Weights of a small transformer language model.
Size: width 640, 10 heads of 64 (1 for keys and values), MLP 1280 SwiGLU, 98.8M parameters.
MLP neurons of a small language model. Each row is named by its layer, matrix (down: output weights) and neuron, and shows model dimensions 213-404. Each number is 128 + 32 x the weight over its row's rms, rounded and kept within 0 to 255. Numbers have three digits each. A neuron's up and down rows have the sign that makes its largest values positive.
A block is one neuron, or neurons of one layer that tend to fire together. After each block is what it responds to, as a language model described it from the Wikipedia text at the highest values.

L8.down308:094133138131137166215085082056162132044085138181166045159148136161175134138139105107081143112065199121124079111117123143132123097106167132099125101185148144109106158109118174108155121099115154125156115138147095180131145115151153151138081141134164158112171085203175090131113176081134156163060131129111138151161174174049070106178157088161130127122121166082168141125112121130112181116119196126120165099159132157140102148095110142158134161125148089150112104069164226092151141086095152196105136075153122151165120144088124108150116141184134135120130174091146105146138120133093186110
L8.down311:144138119162108172146131114060157114086134140122132157105121113154116157148067083193127087100183105130070137110137128109074140113114108090184088080148142108156119163114073098088144098085120158084121180120067083130136168121124093141173139113087136119076135095100134141161159104128107084157149113165081149181108174115100095126179155131182183134065212190094137128105072113147185132142154126124077128136079096161100145057150147091107097059110183199095160168111162149138149166159094112108062109192141052124143171100149180068115130114090232121182152150140099128123135116118168114144
L8.down516:065142092096160120083098089043116100106128153146138142165053121110107092158118127076106122204134148145171122129143154181133111126163092111080159137136135171114148096142092118152094152172113161128189132160127134127182140154108057129144117141164129149164084134139114100180092109143164117117152173112115166110103156144197154215136170144092098217140136117087116141110106149129159128167082126164186185124145074130126121132088116139173186125128114080131136108150133123168118152134112137158174105182160115119091131186124150195112083163172110162159111158158139138138131147120113145063
L8.down765:103116157052185170202120120137122101107136185147096186094105118127167104081079107138167155118108147160133099137069103171087133129111075129047070114118092133130126100168139134117110168134146170105113193146204162100129159128079055200133154078110082113148132127116095075115082149166150173120142107153148111132132116116114162166160129117130148105153088115147060146123091153102076115194129150085144147126176139091101088168171125135099101129143097158133055152154139173159198160092175100119102158119149137128174144133088139196122096097164066137162107133096122145164134142121137160141
L8.down848:151104112055140120108118092040178171150129149067160110140132134157100100152218076155155148170131120157109137147116124065114175081168099143111188122129072200136135103153057182102183122159108116108152141119107050112145147143142127118105108144189134117174134120067140163155123076166118090080157117109099060132128114149128140199097161156161074141167093169113152089172148115114145122159165121172087080121135114122144122171142064122095133095145131149143103146114135118096112065139066116157175143155102111150096169113094077166059155110148131097131153103120099123129105149113060071107
L8.down896:137168114120152168139094152140088132160156185105104151089144089138099117155166138131139095137095169105115141117098132090189117115090123142084147133143115098139155172178139110128141196130140102076154100149117122091102114137107097133094141148120087092098140165107064117133175114097131123112158141110139116123144161129139167099141149068192085156219146139149113146155131131154125157192106144114137132179147171131139083154138179120131119101174163159170148120089107133074109132094102154073074128067118139157141097130092148122130104149156128090149149108079141134122141198125158163117
L8.down936:184078058169137127215145157153186153106096149135138106209097133136144157136111200175156130133112150106125120174133053136134118164135122143090137140108083155174131144163146153086134104138148120145132060187131157192120057145100191135104140148099110080115144134115103134177127072119116164099148148097188123088119100163151085121189147097158113122115169141171104099077106109109077088151103090108164153115139145158164064162149072122079149148182138068116147097143082096087162118165109041105139106107111159103123156127145128107135146079147057146123127128120154143126135161117153045100
L8.down1001:112137160121102150096072050097120122104164178118123197111121150153103143169085143191175104122122142121172111144171122175102149121144169181128071127171158125110081185133126114149145114163188148128130150127078085097146121105116171109133152106077137137080094163126153131113085100135109097129162174090112197108099119118150164127160122126125167150174135114112124132120128103096186124103111160108125067121080065102127101095162110057148144138154136127151084159109118149072138118113096081151155140127128113151108150168138103115145128120139127109154145138095153172085167120090125125094
Description: Commas or open parentheses right after a noun phrase, often a name, that introduce an appositive or gloss, as in "Atmaram Prabhu, a businessman", "woodpecker (Melanerpes" and "version, the CP-70B".

L5.down726:106150138151119181080163131164105049064118139142066121102174109175134104140155108149097145161110133160141063080134192110117076121162137116145160121109135115056071100142153126104088135099101144156054095087109106113087199106076060076164128145207116117116101144113120108140166109164182138087095135158044180096067110148105117100082154075166117101141134082100143139150149180187136058134163116095131140099108109104153103156150122113066148118101113111101146089091084141195143138135112148163105101123092137122103140143143183115181160121080124138131128173143135131096083108130156102154
L5.down967:125139127131131116109105140235170099072138116174150130147161147123100058174117169167078056108177119139159148138172067135151146178107086093159116107148159136154086109100115129121102125093097153132150124122134111152090104140119153033059117108151115110104179161155156131080132114159155105082109141147044104107128085133080115101144150120186155140110097086055181127149104086122130166135149193118139123065130109159093144128140129162162172156129159116164115149134096149086151059154090114084188162092198174108106101129064157113136120148136137165141209139159132123046204102147111161068
Description: French articles and prepositions in the middle of French film or book titles, such as les, en, au, le, et; weaker scattered hits on common nouns like head, man, field.

L4.down162:100115136098073125120162086065081162134137128115067135151154081072150119156115130141112206107160119174119145126174139104155092099170165120065134144135126184131138131135174076107152192104222184126127089083150178125129139159117148067094143125162134132063106145171173118168092169171130131108149147095159178153167113180098122081102135081196121169115082140111136137099120122148152148171128089128094184087127133078124147115116157111074107116122097127106145071119043102090114155200127104082211118143109064139086178090108140091070128108116104103115125149093100183142153118151063111107
L4.down416:129109091065185183165105095069131147139157179153138083052136125120165096112109126117106127116104108177116172132077124168146102117099112074128147089177116118191130105150163087158157204132215113135133121107139183203111139190156113135109130108091084167068163067165106143069153093152142112162065120132111180135152117210173185114096144101141099070158115120111112122169153100111093158134121117052151112126147174132127134109110137072119106136108116081111112093110133127047149131122147134105111163125146163082078153127141099146098161133102111031159143113095115135089143113127101102169
L4.down801:132185120204160178163158131113140170091136131125119122125124172116178103126165104145110181083091095146182127147102171113142088109204093090135098111105201132142192087115170170119090128103174113105132152141197103121119116125127127105097114134090158113096053123090113090064071134150107176130089191111138148106160155133162132108148088102213120083144134152134140088086166152110122101179090129173144163123091122129103135124065129142126161165117162086124139082145090142169108138166173169121062070129073098104100192137122085170155112136122089089144132133102149192164224106085178109118
L4.down964:131128110143136124144115089115103088135077134138179105151110122099143127162090088176090134132156088110096149149067169090109146143172088125112086137095152104193191111088125134161118183135148090147118190101139132144126141137163123188097096155104154103123128093145124152163125150210150143195192154102185111131095088073109168126111126063198076073101145136163155141121135159144062125111117123103102116099158092142059157126115087108104132141138149063104121171131091153094134130121117098077141132117142095141084202154139130125127096118183189129158066081132170152087116113172132078140
Description: Kinship and family nouns in biographies, especially "son" in "eldest son of", plus brother, children, husband, parent, and "born".

L5.down522:118117126082147127150116076117072146112219074130083178151151146153116074180161142098070095108116126158173098137140183108112147160128110160078157129187133145140130097171147117142109078144164184119119146173100149150130162135154106131119079099133153144147138120140111120109108126098115102117070152128103163164134164102162164155148161139133143140165085097063130114096203145080119108093148171054104080142164156098119130131132097126131124094086100131121116145090141133136153110125128088136114137107170114155155115149122106096090147097169129139117073092113063140151105154153128100111
L5.down895:137131130107146131098114136093201119108149135101131117159193178058137106130124138190107126102134166134068203181094158023135091126187140113146145098110117140145146117141065119132106082098144123197111148117141097154110135116096144137085114106114115099142047088110131131126112107109167156153194085123175122131133116145123158195168160133157104066102113146083170119110153093122167109098101176150090170124124142161106100103115091111087152121088123078160106140140118117141116184042123128092147174118134115101142099138138163086125066162158121103148166144108125137076114106100066093144
Description: Commas, opening parentheses, dashes and semicolons right after a noun phrase or clause, opening an aside or elaboration, e.g. cytokines, which / presidency (which / process—such as.

L4.down25:056100152110135136104065100098129156092154072115151050130148186122098112176106094100146075112122107098116136119137180158123128162136131081151157140156089126157123111172066111154096138078092131139156136138124155109119121136110153147112156164169104161147130115113099153137105139157150141163131106154075134155166189174108115156144112169109151177150146153214152089095157088131123162198139163156150077110039075103164157105087031121099150128107113155080115129109160128127125085108115160117081097122120085129078113171121115113087113118198072118112048126125140156163137150121113163143
L4.down543:069102204096131115133140131137178166135149106117142110162217128083148165133177162123116155083214109127098148151121169080114111148109127082121087139156095131169169128143108163192105165091091124104151102142164130110181085196101082115106090093159070150179076100170080123078125145114099104119160150090094142138124192111151162189150119146109138177116113163180146121102111092119120189122149145112163098157169095137110180125142126094151101119140093195165140139156157102145154153094151144085089104141180108199124094135171166128114094094129048087091108121099152149130149120135153181129
L4.down736:102092156120125118083196117140108114103165129147167128162175093130105059132053142131103174088157161172121065103159088131138116115159110143138097105153105158103138128111123118153128102118069100135108085133073110103084114051173110170169163128090122082123137139119104157156090103124181144163150127108175138138119151147133079148134137171125075181066104146107105167112173027133146142156109112165106070141100165092162128125096115124134133109094165112125108120163156100126097156139156150192181095137127149159177161184113153112110079118172191131155116127074116070149085162154132067137
L4.down862:140080158145153183125127127148133133050110119161094172170118135114111100158103187097114094077143170138134107134140093146130193119124156088182101130136103107135150073087082087132125110136133129190148089177118124138137150096125079185135105133155133090181138112158130168082165127120112164126085089105072112118088119166136146209107133148139103171153147126131086148107171075067124113145153108168126114107083115113122135103120122102136158206140120128100105053151147134128114153111143104094152105178180097139121042114165100089116068109138110134055095188111128170063150167099124144168
Description: Commas, and sometimes an opening parenthesis, semicolon or quote, right after a complete noun phrase or clause, where the sentence continues (list, apposition, clause).

L8.down222:205087145168084097115154062179102109142178119145112099103159109113201124124074107131134130081154150105099113174205142129125153093130154099123143159121122108089169111153116192081157161123120109156132151166132142161165138149083052117066100166096193185150147095136165125104097138148112138064147114108145114110101136118109109094147133087125116104130116098062162138141120123105093100099110151166127139117139093182152118101144115135093168107148174128102113156111137078119167135193098118173172124148128078138161174132105136120180125104128082101148183117105113140115157078176114081129
L8.down442:186092165079135122144119149162182102100143141142137193116139110107173169119156079179108177121111090130114058208111173098123153119101109135123133091200193155121142137129131135112136133170154096098146113111107123116127050115134112135124168136169133202117129142144164144171117072139062159088116116106103099117147053178098126110079090158131136157072079185088098132140163146101143135123130093110132128135203115104098206150165089137108182106142110094067126170141139103075169064090145127118063123163125109106114103132225118164098160130126125129166041130120115091064201108193204135113
L8.down609:148104132162093078164105155184102161135148151178158087123132117157115160119128165125129157095120077118184143183155126127164128085142110168144151120140089132111059140180112126140178033080127109081053193163120122119123170190075144104156168090143139119110112183136102201115081160127160096188104118162094132089130145180090155135084166114136122054105117099070038105123120143101136107121099100069120170172146145120153081181193112130105122192104109170078147126131106092129162175124134117150132184085076128110128159224158139151090083170110203130142068136101149111198162102148098094153
L8.down686:061180198103178122129107105113170145125146100130115137082157091124126177089157067087154114078090078124148146149164102142134146092120106133145094090143117054066101099148129122106185090131116152147200144096090173127120152121087091133131109141138192141158116137165114111103146178139137141154145124107107125106139104157103145111104143167131112082122069141152125132113133079145169167112138150167170195092156113167095145200156153150184116127153104133074172164102079139104197115153092152142089165111098140166133149129122137159126138183143137123140077143076100086188123147199110091102
L8.down925:120150157173137143106074144160106173094133083122168173146129152155113124215087110130120081107121146134114109188092126153074127152070172148095158106092138128143093146121188131112157185084079091106095107107124151099149119123078101143075104169110129161052140169124120137121158154120116146087105202143099103100132134105148139110125128082135118111081152149133135163186146146151156134039122115087135135098098140118151143074125097113079063064109126112107149194180133100102150140147122134133138099137168083121119076131160155159165105127125157130132057138165152148145113069162144107138
L8.down1105:128113117156120133163163084136134145146078120165140125141191059126152115098110130115109178103158075135162167135136169148071194134151117117126161108148121168099147117130105143106094207123118212165105119145156182105230151123079090084128166092124095184062165118136117065099129132152117135128092135108129099177109151080167129107108120141171174116107126101108154115165107109104162152150125155112138105179149152113115129140129155119126179128163116114109186127142041057121122135065078108156130112134118144142163133129142068128197112145142128094115113145128070090063139138150152126203
L8.down1236:094149120123075082192163097108146145187109127150130129116193129155097128135136114248084180062132148112160185162115106133145132060127091115118181135194154099153163053140164108156129136136104162117097069153187132160134189127142147093126111115110117126122131115128120132135158131103127123172119151160101150170124161142130102113092127153119144087116092215090139119157107117184178142126147163124144062121120110159126145074159176095080090128128170150123103096102132149113091187124105112187107155208119136111176193098103104117154142077137155175128086080138107141161138082160157075224
L8.down1253:127142110139142134131096146134159101095151104145131082068166171148184138213141130101094179123142171064193119081215073159182129165153075102123146108184078172111078173162177091118055169148165090123184156068145141144161134110158151157112110098112138146091102073133119096127190149108212098103131094144114112140121144130139149150134137145095171109156081162115108133141160148149157130132116154090161119128139091163138176105103101159072144098133087090109104118164101092108072172110164123101102155113096161125162126151112114155182123141116113099166142103144109129088167120136147112152
Description: Nouns and some verbs that expect a following preposition or complement, often after the or in, e.g. the name (of), on the way (to), in favour (of), title (track).